{"d_model": 256, "n_head": 2, "norm": "rmsnorm", "norm_place": "out", "rope_fraction": 1.0, "init_std_qkv": 0.0266, "init_std_up": 0.0266, "decay_shape": "sqrt", "final_lr_fraction": 0.1}
MLP neurons of a small language model. Each row is named by its layer, matrix (gate and up: input weights) and neuron, and shows model dimensions 16-143. Each number is 128 + 24 x the weight over its row's rms, rounded and kept within 0 to 255. Numbers have three digits each. A neuron's up and down rows have the sign that makes its largest values positive.
After each neuron's rows, "fires in" lists the words (lower case) most often at its 100 highest values on Wikipedia text that the model never trained on.

L9.gate570:137071126137138169110153121121125124140108120091114158167155143145127141144119132105132106126129159091109146103085111129116063122098142122136120137104096133124098176114128104151124131119118118155105108135127157168174159152136106131160098115121118131145113103120104110128126149150124136145102141159184136156137143131125132112091105135089129115110089098104140154171113136187103101137158
L9.up570:159116126131139170154177135100113110180173081111112129147129151138150113145147125097144114117102154147147173106169103102095150102120130155147138131111130116167134104129165111086134186098125122120075130149126132079122104132106124112141132143132127127151102094139143125135129128126109119140112094130191138093179147128140079067150116132090103130107137157120103161126143108148079145149119
fires in: "at"

L9.gate464:142143150189116134103162172172137133162121136116124124151109112138151139108121110115105124121129093134138147122148121075161124159148162089154151101194135134195091106110097157128142142137134144104109158148119111143124139149151105119117118116091180158141129092132122099130154129135145111113121071127140113161112149107181143133145123056170120123178126124142138148169088135110163112166096
L9.up464:104100139125154097118134123137132125133138143134175168140096094130127151136127091123102133115127118121161187124146093115140124117145116107113103157141145115128092125105114140094143117150139112139151111103111177101100161148122118146135132167166131105134107133146144104131100122142140122126154128141184123106133141095140149141105125135122121114163097135080181098181167139115163122151081
fires in: "would", "had", "could", "can", "decided", "helped"

L9.gate182:113150148113116155143080154126166125107134156143134165136137147134146117115067117119165140117124096169188123115110107156160115110131080139107123132135099121136106152110126136122146107194179101129136137112109109124137125117103108155154166103160141102136145161105133132086138133115133152153135124142102126128154103127121117136083145087138137097187113138150134118159114132159168123128138
L9.up182:132124142128121091139084150111137124114109141101167129158077086147088144172088142156122150096121098171189114099136118134135112147152074158130132100072103129121070177116133134165102129135174132140122157139135135125114114114133122168114100146120159130173192126099129110130134123118143157102127113110141112103166121084109140101099154128094101110130142104159197118147134144145139129136122
fires in: "american", "of", "in", "microbiologist", "studied", "chinese"

L7.gate113:106140129101147116107109123086089095121129135112121145108124118129136081173161096113124116120149131134104123126093119128169137108138133123157112153144142125129160104131147136098144146165105159098162100087145139113136173125095143136097105118126103169136151144102136160159112095116103119103149164129127082114108149169095132133096141132113146129114152064129120106150139141082119161154166
L7.up113:082107131150130123122139120099106095115116138142137163127127127149164101141129118124075125118123145139140150082094156153124118151118162149198137140145156108106145118110203122104164145143142099141135101149136167130158115114153152122144130128158130118076116079124130114143117149104123120091169126140108101129087105114140117170117141151099148153116125109109094103145152123113121075099128
fires in: "of", "the"

L11.gate296:134106166157131105142111149124127121126114123113094163143128142112153146103111158151144105129116129136115092123138106141099139099098133086125114166175103136119158164092124165149142132120152127158118078098127124122133117158119106141174108107126102148134116135132092106105145164129117147137151119133135146116134153150128158091134102168131121096157169100112181113091102068101118091104132
L11.up296:178130157149095129182131098155114155141134082116170153110097162105149133107177123143098141139093116138125118114108125096122120113099160157124151121145133148140132139116111130122111090123156156136123118166116110105109111174097119105167163134138125161111100077097137125103118136143152114140141176109138122136124132104188146106151146109110104139141123085142150159106107155150094112147131
fires in: "at", "of"

L2.gate518:101123131189108139109141128138132164168198112103113129150122126150101097105099161115158147127107122105104163108124134129069171151125114144135085159104075114108158175133131106150140159127077129134128099143148148126103133114089146148099134123142134127133167125147099148147170100126151149137116117163105124151114129157100140087187157155124112112114145131099119155125080166170106175148142
L2.up518:107149089186113123089146103150124137153174155090095128090131132102093111112099119128111116171141139098105142135118132159085139134148138156070094137116111105120160125127111087154128151130083151110136121162094125128080144106118149118106140134135145135145156156184133155140132110105153126126136136183115114158168091152069148089176162121140134127108105112097121127133095151168085131114099
fires in: "democratic", "republican", "date", "ncaa", "tournament", "congress"

L9.gate366:150125096070120092106144159146169138171146115167178149160089175151129132141138140132149126155139157177168174130078113088122059147124093128111121093139162157140146101089109106144105090114133105096105092133112131128130129147135122114122111156103124122145150113129094092126137127076123090117138139117130113112093156140132085133162107128113124139171135141132141156105144126113140112171090
L9.up366:111115151095097159160095114125131132147141106116151128149149124128102152190140128142101139138120100143113157139117126146143088115148113115145127158136129073127086143134112159102119147095173067094139158103136134161119167156125154094114143126130169137126092119121146176130128119171106086134125174114142126134090094110141140132114128126108074077120098116130115162142139143121109085148095
fires in: "to", "helped", "help"

L3.gate48:150101105110125143102146172106121159126120089122141153136135148080147163104151121099136148111175146119121143162142108105103124118110162141103111188079111091097161121113109094159096135128133144128154168125095159121123116170110100134134112120117132134126099157107122114142171127118154092164125171137138135163114063111128177175112127119161156130099137151127115131079127133132147105105123
L3.up48:125142074120132148135134123128127132182122174126118127112125064092122125123179135162151141136118178171113099088159162117141117177129119095133128040139119112125127098133148093134107144094136110162069113151130146119108110113114107110091125151119137136111148130115119162143108117143164107122126146151114117093158156138132144116109116106143157143153166137098168170154135109116121174110117
fires in: "john", "william", "james", "ken", "mark", "robert"

L2.gate692:104129106126124149144113103149138125150149155132154122170137147138147141166149106106117100150116124107121111125124153143089130135144090109162139072103146132152135141126119124136114128074116101083172164132098120141167124079190146124119102163154169174102126093095124114140183124158123123109130137166141109116123106119122083107135161150113125117143120137137142145149128096125175118178126
L2.up692:154163126105102135144120155123131097113120104150124132153122121129148131110135146130145081143137103144125158080091122100161130130173147124077133133160156168121161116103108098152131099117167105062147166175106121112152129085204070120171110128121148131076149118121118130129118095118109077120138127132125124135114092102172130104108114140157140090152130117147131152117104148140163091141091
fires in: "would", "can", "could", "should", "will", "must"

L9.gate116:129112110154146143093140139121101134132106127104123125127124147134154100174178135116168129105107107117143127124093132126130170130071121133133131129148121174158094138131175093085130107132109090178103090118127147135113102094135123152153121115143096106116144132151160111110115151122130097124155129171155151135117181116130132106128089111135099148105150097109140133113111070106131139117137
L9.up116:109089119106142173100097093124142098138167146112165161127121137141097103143121129116140136121142131171127157114138110109106147137154120181152098127124140109145134133112060182121149141124121187124150108089094134092159182113092125153151114131132105132113129139130080131104086142120127113102132091115154069151079131120142125135126119076138112127140113139153122111181127098130149153115144
fires in: "other", "several", "different", "various", "numerous", "of"

L9.gate592:107152135122135114142140127142137134064159154115131144095131094120133150158133158135139193111164147187154102103118127140138116128106123194127105105150141125120109119127157108131158087129164157091107118137113138118116150117120171129137142116145105085098125107133162135129106155090140131098124104112135142194143130127122115108108119126085109061111184111137147130125136141160104131147147
L9.up592:119137088116151151140113105148111108136150119130137149120147166111134140128098169145175145118116114111136113105153096136136148091140109124105122152117147112097078126138099136101125122136155136112128064116102095167156109099152116119155108148136162140130105138121131168122141122124127134180149089107135057154114142153098131139113161141145169106098143152073132129057152141151163092097104
fires in: "for", "public", "best", "outstanding", "women", "of"

L11.gate22:141130145126127098152130130116108145115147142089118182186101156129127146154129119099115090048114159129119130133137114098129125127135152074149135128126071104123093097155121140143085097127160087125130140115154135129126151146138152125135111102130135129152097127148071148157122120109117144166138122131138153136135097101110135126130110133088158116094166105091129113152128142119079136151090
L11.up22:145123180121110119123117178119164119118128134089131150123189104141136137186114141172123121131123123137125129155111140141121097086149106138151114125135134091097131128136130137149124126192168094127145153142095183164095150140110123163112083147112148122109095151174110167136078122186161109180136152120135139116150109109161122148129131100141100129131103125127110111120113101175069123140131
fires in: "and", "to", "of", "at", "from", "in"

L8.gate328:158143150158135141118132144097145146098103100094113121122171152098127141114119120187114130145109095138116104119159096102091113126131129105086142139105152107165139150133146121174106127120087063102111143129133121147126125132134119119114133149115075148123114143128104097138118093073135138137143116117142142134175168167132083128128140151101150111099168139131177134146124169120172103098097
L8.up328:153155121129125110164155108124111137146125161134095104150102123090129161104152113121134113129190167113115133100147191128166167123177126164110116087122127085127102107164176137133170079171125146105110076141105120120119158126140120114178131098105160163110130126119135109179140122126130131114165137142157122099118097175135129124122181121169154096098133120140151118143144117143158116159127
fires in: "in"

L7.gate121:135135177148085146096144145124133113120148105060147149107099114083114106159102135158104102128112130126074130135119121105130158128119158097132137161119123155160123080155100149112114114172112128125107133126131172107116143134135110100111087115128134139136135124174150119129152125102128151174135111177111122147120097108159149107134129116147076107122140129131134156123156110135155135199131
L7.up121:113129109137107147123149133114125147110147162118161073118100114117123136135148126142136098144141135140107144167132134139130138102133102123116162130175090157104107083079106119117126143131140156123148154140158099144152140121150109080138112135123082138083117144140090119148161123108143081155135088102099106137090063108121139066143138179143140162126136162134072138142130151138121118142141
fires in: "was", "were", "been"

L6.gate466:100098107106093148122100082131169120099129114209134127134130115117106134118103134114146156130083126135142101079131130128141107099117087135132097127102130127133109148108092077097139115087135136088128153114139108121115139162104103104169167129109156113117151141132125083092129125124099138140082165143154122109160134129089080091096141118118123159097138124106115085155169118153120146161143
L6.up466:127126123145122186131066077142099131125112099079114151154109116095126133133109153122122175125127113142059110112123127121103141130140159122109119098095107179149187164137116137159106175134096105127158136144157138099132157129191106086158164113133122144070150106158151074113168109139134122108113126123121086129153116135096118141096152136131165142139156083154095087150093189132117171136102
fires in: "game", "june", "february", "may", "dst", "april"

L6.gate217:085146143148148104120158117144073109100130157103134174156122108117134119111152139106050175125134139127122130139128158150086102125105141124136126167150149080152086124118117149136147145135108118146127154088141147116111113135164115107130147109126130191119119132128138154169144108121135147128118129141145096092129145142073145126110141113084150119124105152094164100153117134137103105137128
L6.up217:189138088171151101154118081156123110165122118136123121136134112114125112120099136133107097103117158097112117122161189111137118126147112115139104127125089152127094120159112179156124149111129104133100149106064121116130098127079120127148122124105135159094127137101115124142117116114122117096099131139106151088170157160150108144139116087107145100129157169131114139146133135089137119098124
fires in: "on", "in", "according", "during", "despite"

L7.gate684:171120141138118135137188103117128122144128103164098138150144153137156111082130111101153168144167127130098080097145138104123127139117100153146148134127148114152099132161115165121104134157137113144139115151069128153115155089132107128101168118139120127126117105142158086132110125151118149154149123120133176119091125123133131119158140150154162133114146095147157121136170131138100163113092
L7.up684:125101150125109146144150163101084129120173121156148178161131152143104152135145118141180104116127105124118101107090122140133154131098105145139136154140173137161096146149102142110087153150138066121109124137110162168136120097105101119101153126124135104104106147092144145157166108162136128124120174082149110063116161151155108170140116098107127076095128112117151149148112143147125180170118
fires in: "and"

L8.gate655:130128129127118155157172119156149150115101084137168139137109137111114135080142143119115082144137115138131140127149188116086139132155148086139166154131113122119180089140129123153124135142112115100160129153147096171112107105150124127128122077098131144138151163122128119107109132092132143105118130155141108170085133151146124175163128129090136114141111162132148158143129139161149150182111
L8.up655:137124092092138112094138138141121119121129105166140122106114078161143137124105101092085111149123136149115090135137106156163164153114155132145113096116164098175104115139150118117155132120093165099172116161163162106139125124155121166133160123123128121133138143139125161109166162141097126098119124098115093111132131176118135115143105149173121080115115116133117118091143203136151131116126
fires in: "would", "may", "to", "will", "does"

L9.gate321:147154098117121138130135104109095156112111134153123057120140152140087120114103125112128113131145118115119153139127133151139136143110146126147120134146118118119177082152129110078142168134141166098149108178107120140086095164165099141115126134090134097168195117126125140124133134147186126112139106126174125103125110174123150104192126104180168138112113128157101102112165151119095150195131
L9.up321:163096098126098139089132111178147140164111156143120148138103154126132112149155091144091119107127108118132108066102113122076176164131116125167131174162140101121133112116116138129066150148164077131151123129158121142171147109118163157097172156133100176145111179133161082130129100127146116136140127140135120102110110104113109112131111102149122135134143085074160137148159146111111115077120
fires in: "of", "bennett", "luther"

L7.gate46:099093098130088140102084103128130071115156115096096121083092152113103133118109134100131123122125121099126164111146129109125140143141116131138147108101141121104128085146148116163126163102127138138105149121131109111116107143111110137098130142144151089093116132149133111096142141151134142106165073122123127095118127186125173116142120173117159112108138118098121099156140134102112176145184
L7.up46:068114115143145168139147150148139171123160171116149128153169122139089136086120141155092164129151195142117104142150096174137130104086128132107104135119156126091137115187118099115124147132130151154152099115135152134121141153146118135132080131150126120152153094155129132160139127147119077132136124132130149104149128170117138169121159172157098120165105133115125134145113134134162159112120
fires in: "democratic", "republican", "black", "conservative", "liberal", "political"

L9.gate528:151093151141113111117094126148161146109145116155157137129151087160108099119161140135148147060156117133154108036111165138113125132164131076103157091105118144143130157125080065092172134125141121086104095097161119116113112149120138154163142131101155106110141111118125126105126171118124112105118111111137166097166127116092129160084109109112118108133103156151149102091142128188112123129112
L9.up528:156129170103079134133121125144114171122125148126179113095121094162111129174117114170140085139132093142123172101119128164118110111104118109149113131083186168132121153127112108091142117086117108155127154131121085097130114118112096113126131135110156150144106111119132100108141114168112132163117141098101161143129108113157096083111120109136113105148153112120132112127137168089136131125154
fires in: "in", "of", "studied", "medicine", "education", "an"

L11.gate88:139168156120183192156122135162121144168130122144147097136160136131152105134159123119148119099164075129110133107112130122140156129123087139128140144139125158138136133155113152117115147103095135113178139175122129128161177114118105111117122124106161165109134102089138098122133133103129140130120141138121112154098113138127137133107146144175129182105105132162118152130072107122135125127133
L11.up88:110133145119059140131065082118137139141129116120161142126163083139120134166154137113146102156187140154161077143172133139110189115142154114128147153130162107136133163159143090134136139126089142116100107133087141154126118095171158087124139104142098140122118106104121162157138107104130131113145091123150096165082111087149167133139173155147085100119125116116106126129108146124143140108108
fires in: "to", "can", "they", "would", "also", "may"

L7.gate37:120129167171126120100115111152139120112136102151103081110122172131098154080115134134150175095114125133133148133133132122123156094127153152118149158147151097143107132149149130094114107105135102137075094109162129126113134113139188105120141152119131181114111107151127127156186110143118136087088129130086091169102140113076150117129128106141105144159133111140152168119100108082127109139101
L7.up37:130104133123121094105121097156156132121164143133128133161107139135118161133127145129136153101083183135145165124137061133177078149167136156095071164105122101124142143139106138144175128141120114110118098135103117157124098075140134129138155139126118139131122131156174147121101159132157139101123115108086079152144105120090112128149106133125119085093088128163155119148101111120155120154094
fires in: "february", "december", "january", "november", "june", "october"

L8.gate368:111122095102123141107202118121115138143167143123098128156139124127145114155131131102140111124132122104175150118086129148131115118111134101120166110146131135106103161101143136157165149158144126116165137107152134152113119144134127105136109121113097101178126154106103128123138147114131142107110142131153146151150124107085140168127158154132126080099067133148127165172107110109083085127115
L8.up368:131143146135121079154117177171087104123154165108155103144152098162119129121142128134070133090100143133076196131145101132102132120106139128168111132151131121109134134088164116121085112153132154150132156135110171101176157113141124155128133145115111146140139159122115116115126114109137140146173131111110102132105099144139164106139159162104111075102152138114142146156135131139168114128123
fires in: "in"

L11.gate257:132137096170129115100147108119111071114106127107116136126144096098138155152101089112150090126112067133129106134121090128147160136159129132142142106109116155135107101137136166133137143093128124144133138185133129160109114146132115127123168130110135144104149099102157154114153119062133150162113108102153113141141077091111121084125136106131129143086083117173114118128133160145115128158122
L11.up257:077135106120120120163163124109105088136119160105101121110167109106108130149146080126116117087132111111094133149137147103168138115082128131137135144114177171126096162124122158156127152143124165087178160168119146152147119121120090108149102121134134114132127121106125112136153132136121133086111107130103133170127168139160143130139155171104136117128143114167102098147140150144157112156132
fires in: "were", "was", "is", "then"

L3.gate469:134119127105136119115102127094092160119095151126144197106104153118132099151129144092095123125133132104124104122136185150118129184125123146202130159135101131136144135112134116104155136135101122112120122147144137083134125076104128114131102114128147134144119135133133123131141133068106092130142124098121099088092081089139156158159111098128142171117124128134157130121125098157127126105115
L3.up469:109090106127140115096071091122134108095148120134139170158183145096111120134157090154122166132135118128130141159128161135047138103145147099127148166148130143142138143145117148097162130144109137133124103116089101137184120081105109147106089137153128144206117135150145147110118133124119137120167124129126126142168153161159122155138155131150145118122147170117164088114104120101147181082141
fires in: "some", "much", "many", "several", "various", "numerous"

L9.gate305:153109139155133086101129139122084114091129091102141106105090125092128169133112119151103095140134105129100076106124131133132147123153099109124133139152074114111108104104124125125140119080140135124132145129142143111112139143106160132152131114144111129135147127110106168116142151131133118133120123096157142126144138157180152082123179136129145117110134097118153159169170137114145097151136
L9.up305:155135102167121103118165140152127118097147140115116094165115067106135149146180091120154103155156159159105103099103160146115142134139132173138148105099125186109075123108100151099150113134092157154120167127143127122141173097139156126132147084176127083112111133160143133118103134135152108169137109098150099107087109115128146119153191125092125122158141084132098116126184125159138164126116
fires in: "was", "were", "been"

L9.gate175:103140129107107118092099145086105115088122114088124111178138111109136119130138090138081132164130123155147123126107117117151139114135141165168117128166113087154122054103173174160125103131114132097119127126070130115128174112098149147200182106123142129085165106099159122104126130119148146120153112135142117110118104159121135159116143095144120105129154086124136112157125108103132156114078
L9.up175:156098119114140086089149091181124109120112115149122173109099162137126113114161122156125127106151158080136120114109123116139131135109115125108170143170144113126107120102116127106155100172145153141162112125066172180128112131120109107159104178138143106084130113158145125107102135117112131106079133121119191135112161131083158118124126135161082132126122110075148146157147151134095117181110
fires in: "of", "where"

L6.gate179:158138131147148105131107096123086142092107100106147093172175131124158129140132107144148119062109154111078143128134150096144115141121124096138173133101123142069108107103144099156171137131125152119129127092144104163121106115065127111107150141137142154113106156150131071108122135151076114130098112108073110101093171101169126167164143102138110106129119104142099113171146115116152119135154
L6.up179:123109087131106145128077125147084112093147157138105150150120125092147076088159109148163138131108126134167119131158110170117085181128147168138150128134139109180100160121105108109140123143144156112123117106127068102144141128141143121101156074157132125168145115126096138130126142127154159089101063166127110142151110159131123155149124136113093103117135170125098144141095108127144094103115
fires in: "march", "may", "july", "january", "february", "december"

L7.gate304:173088119139140163126098218123132150145191129128094134192125120131134173115102089135133096117118138098136101080082108116124120166153141105142120150161067120150140138166129153145129129136103105123183138154115083115136128163096115159157135129146145124107132148110145126138135147125136143156126153102135110102148131146143148170138124101167126126141142112134156143149177113145139136170111
L7.up304:136144138129128096133104146097142077126107093146121134155106115173148114104120109137115123119128140132073092142116133097119170139112184142145098139133107177151127146149096114109172107114137144170117147149118123169114118150067162079132123084147147111151132143113144133144128135125131179132156146128153139090117148172078165119121114096156140099134114146110133113093132153115121121125127
fires in: "the", "of", "is", "at", "with"

L7.gate209:150164167085119138140141186166184167135106122141191136167115098123115134166156143150121098137144131125124126137133171101094127120168124141161173125130152160120144129147131103145139093109117120087141087176123163145134123097156129116115093122124159147139156128114117110131151149115122080130166130163115104139084114121132128174161132160146158105160138132114123162161121168147141099157114
L7.up209:121119142082129106119136156164139170146119088132154117158074164104131124132166156119114103134138120130141137162163154103106099157140090121135177133118138168096112122127102132136130065113148117150113147142122170147141124128135116135121146129112111113129129130113151115137129113114106141143144192155149108086108095131142131192152149126111155153152137147138113142122113158181160111122103
fires in: "to", "can", "could", "should", "would", "will"

L9.gate333:118114154117101133157123130158122097137103135151140121150082105156117109145148127106102110121124133179119184142096104075106126152180101110153159142141157141141132125133112126186135132098090134112133117119125110152170132101171095075123106125093111169163114116131113112138150138121110110104147116141110167093135073147127141156145131119142091119138115115136090183163162136156148092125105
L9.up333:105127133107140149133123161158145157148150105126133157119108101120150139123134110117102134111121113174116120135187117124116109150165143124118143177140131157136113151143097137121115129101130121134095079166103119141171104131104123125109084139076122144168113168132158116168153125139084094137151118143146075134091125168177131132107106110118123158155171134147096153123143188150134122152104
fires in: "would", "can", "may", "could", "should", "will"

L8.gate101:141130120113142137120154078112107161112123149093115124131115123115136086120128136122133174153128140160147094116152142128146169115099120132126097142130166120096123108152161129125100097157146130086117154136142118159130163115092085111136097075140124080088131107127126158136091147121112136110150103153104103123170095140101075115114147149139158158098126130147163098139116136131126115132149
L8.up101:122116162131073165104125095135134130105115144173146054142133133092153165125166156120129072125152142154166122151181120136128172190131075135140127118147142101121142123125098124111128089104127116133138111104135130103167135090120118134125102113109126126104151138162131096128138150162120174164142163115110138108121075150156176080166126129144127110121114098153124067131095146125110114147118
fires in: "of", "in", "for", "from"

L8.gate523:128130121151143124088081088122078124133135096108117127108119141159126121152082162096092114128129168151165116121149114125118138131100100106110114134112111172199089162151103155161164135118176132163098133141154133105129114142139121117135142146104108088143138109170120124144146125109154147144081129141155114169109091125162121134107123127123141135135136112150138168131102153110131093138148
L8.up523:122149096127123111109163170124159143118111153117104167145102136112130126168139126097117114174086088148085144073131143100142113116123118143151102177095144109134141116119137107121124132155146137101161090152107121148135114152121130127133121123105170120113157108100110142116090121120132154099108148117086136151148114113125133118138107126147115040153130119097151157087178125113138103087137
fires in: "there", "this", "time", "end"

L11.gate63:130183116143131090131181139111156137103133113143135124120120126152114162096157108131132144090107168132100122150115170132162162138133107143140074082134146120157115100161097154129118147145112100098131138118142112095128156118099097130112139118141132134124106143113112120153113145164165133173122140114173086141113117149132119155074074136159120109114115097141142125160106104140129111144105
L11.up63:151139070107144127057136127111104134135137134137127135079120123107133164135111122148133115131090097086175114152188082137134129135103132141131157184139189143111135100124088144155129124128118116094162150142113099134153142164105127126065191134119134151118129167117130130141137122108152162112124137128100132115120139150173145143164144078123158161123139132095113161168146131143165107120089
fires in: "of", "to", "following", "inspired"

L11.gate1:145157163082162125090138124110130152118122134106148105139098117140142101154100098109124090082116120105156144136114172144145127133080124126122178143137125147151084086102152148126124127131139147134076126089101087122143109145145116155148172154126114116168112138091096156137103099113094136127102110128132149172151119111128140135118141120112124104132150121136104184161116125111143108144114
L11.up1:137139133114086126136123089083119108147148127166120142158166096170145132135132078109122187169097125121143134161169121128127104106153130116123149167114134121140155129150108113108130146135121090099157117112136109110093142128111168106108102165095156159138182123175146167111096131128123113137167112104077111131161061155118129089123119104105174115121175118123083115154142127120179120136148
fires in: "april", "august", "october", "march", "july", "june"

L9.gate654:104128136105123155072096103090158141127124138088129109108112102118144115114104123163132117116089130150102107106137110078192136118126104131148124123126114125146150108120140168133107095134130151130160048140125117105141147122123094098118143119129148130095124146130122136136147123133120136107137157116148136121124141132126167100173115121159106070201158127115117122129145131121134102135117
L9.up654:144143161120136148094162129155140126093167119143132128130147075119102112122145145120187133107095099148147114131108124115131171144082131144134153102129129143106115123150146165086140144121105132162142107169124138115077169140153139140141104109149187127164150128130123148099100127152132143116089129134146129112143114130116135136119082130127112144111146103116131139102157128149125139139095
fires in: "of", "to", "with", "dōri", "poker"

L8.gate676:153156116160154141151127160120128110147178122138115084161109167155178130119150130116175118087089080133150056140137104118139127146131133148145120147114152091132107147137112110092110125136121132116147100156083142160104131139091136114104148106103167115111100145115131146135160163153130142120151068103116129092140165183156139099120137124145127153145139123125139136160113157126105102114138
L8.up676:160126123083173136157158135104143147169142100071106094180130147109113170147114094161151163106095125140107134158106115114107141099118130118096177138140111123114110142136152098135145131115128143122099125129108149171110149138149147166129138112154138132115090147117106117151116109080144160148157115108132160126190104135144134140148129147148162108114144105156155138131143145158108101136094
fires in: "of", "by", "devices"

L8.gate221:118126135151134150146140154120126099118128161164174144116118130060137155118110137126150095134137166122120102152170165123137132159115124104143148115083131113149109111140100155166098122163128131147114094084145143139130120081082176093061137146131128167125103142134120171127132152125109107068143118110133151091093118123125138112122135112138135134132157125105099120139123089133126133084146
L8.up221:123135169114139103118136134161147118117120167149099140109091097144111119090182144138139163144141123144170085142103090138108176117122115135157138128133105119166105165132089129104097097176145094126106122172132138141147130155126106093100158136151131091135084091139159131167126112112152121146119124088128128115147118109143103146119124126159149120145151096128170134154102146157094172127099
fires in: "and", "after", "while", "of", "to"

L7.gate371:122108150115123093058153110128133096147123104193138137115159143124144150092086104127093121145141137122116171106147125149137087109087168103145150139121151100119126148122106158160124135101137146162124120102130150099144121104088165141102130136126090150079078141137155072123132126135164137091084112112143117164145113139094144133125107106133153142105133138139142150125093097150147161178078
L7.up371:086126141179147117094118128101142071124136127126179147134129139146138120118140136157191138083146117131157133133149139135113092152142118141115084148111110100147092163115108091148113093123114109162113114114114116093131143170122117095141136138113138115117133181184162109105160125147066157101122107144111103103134137163145166134137093124140124144121141133133123104077153115128121122118140
fires in: "may", "august", "february", "november", "april", "december"

L6.gate694:130114162154133145144132161094090115115091119175135115129099124136102109091146120109156154102136130081092108140113128118142110102092167115161134133175148134159133104162143170118158126124118098110129115123140107133133143136146152127094164153130106117133145145166116121166137211136113140167113093139137140119172177126090136096135132119139112116103150152081135094153136117084152087132106
L6.up694:140086167162120124132130121125121133115087095134142104123124129143182159119155129165187162106154133093139107145144102137155126112126139134105129150100113152132115136131133125128172137099156093120136151159088114121154170138154141133111134112101135116124133137107108129144095130138102126189103116166152152103133125115127134068098123078167152107152111129109136171110147098095161098148120
fires in: "at", "on", "for", "by", "of"

L7.gate627:094131109112110118081119094155125149125118140125124146150082120146103119141160135134136126134117081155107104132162145135118082106122147144107092174122143133131123113163126112143135138068144134146106082152163064121119123119120109118166161135103160186169104133140138170123130175112109132091097121113154093133123121191096086120086116117169145124132151164129129108113133148096176137118146
L7.up627:106137150150138114147155143143125116126109149132146137144123149130135143105173132113100140171100155105124134123175097148129110157156117142101108134185134148182115118139106125158161158109094095148125140082130112153135135114127112090134111158112130178136159137180117143125128145171114143163114169131138148156115137110122063137123145116102131118125154174109102082111159157142149173120126
fires in: "october", "april", "may", "july", "september"

L11.gate186:139125148117128140155098103123158166138132151091127147133109156095150119160150073136117157128118121101135187144164126096139179167092123138142142110073155143069135138095137137113122113137147081102126119126109139095131092116125113113148147127137178149108091107159121111085132125143163126147125098149089130105159161123079119102097136116100149099106092117143163124154129090148125148135099
L11.up186:131118142133162186103112150132087119119122150176158125123150110153184129111111106144156120147168122143148078129172145126146130080151145170140160152112138052132114111132140129136176123153140153105131139125151128171140152115109127153086135114142112108139113100128133155155143184096131133151146133096144156096088166125146165082121086119131150105108118146129144141151103122110113131116185
fires in: "in", "from", "on", "of"

L11.gate208:149128138111171111091124125090143107109130103134152140155102106089141090119110112106109062126144087131192121125183126087134114151137133136104134138145160143174144135105179148132110142179167152135130140156116085131098165128119123138142110115122159113135082135111139119112104144125127144114122108122114122112197116126152167143152097115155161095108111098112114103115087096109168111133129
L11.up208:120142097107103130081065135077140132146136140095101121114139098137130135160128146136121105140132112144105105148125135149151124113115119133109137086149108130184154124127115106116126097119112115107118152105140149112142136138081068110125137088110127138160187118153124108130096153152152140115121099154139119117095201103117136149098104116161152166139099133127162193145139119116133123112138
fires in: "the", "of", "other", "as"

L7.gate550:123131172158141143086129131129119085105151138120138182113110117180120103132140137098096134141103162108118163120128176127152128111140200107135126160169088144147128094147128165137160181094123153128077174154136150094095160152116122144139137164109145129138102110156115136155159137124103140154150133130082119125097136159153130151093111129159162176148124140123128116172108116127169134089160
L7.up550:111152107158130113115132130129160115119144131135151122108164149094170134154122137136098166130127209135117162139152176109104162143134113155114136098121119139162105146107097150080137126104119184161086129161128113118114135133111118130157127158173140135130093107091135175131133168149109138119158072177102102103131151091112126078134119171182159113136122120130140099136128069136137092110147
fires in: "was", "is", "s", "comic"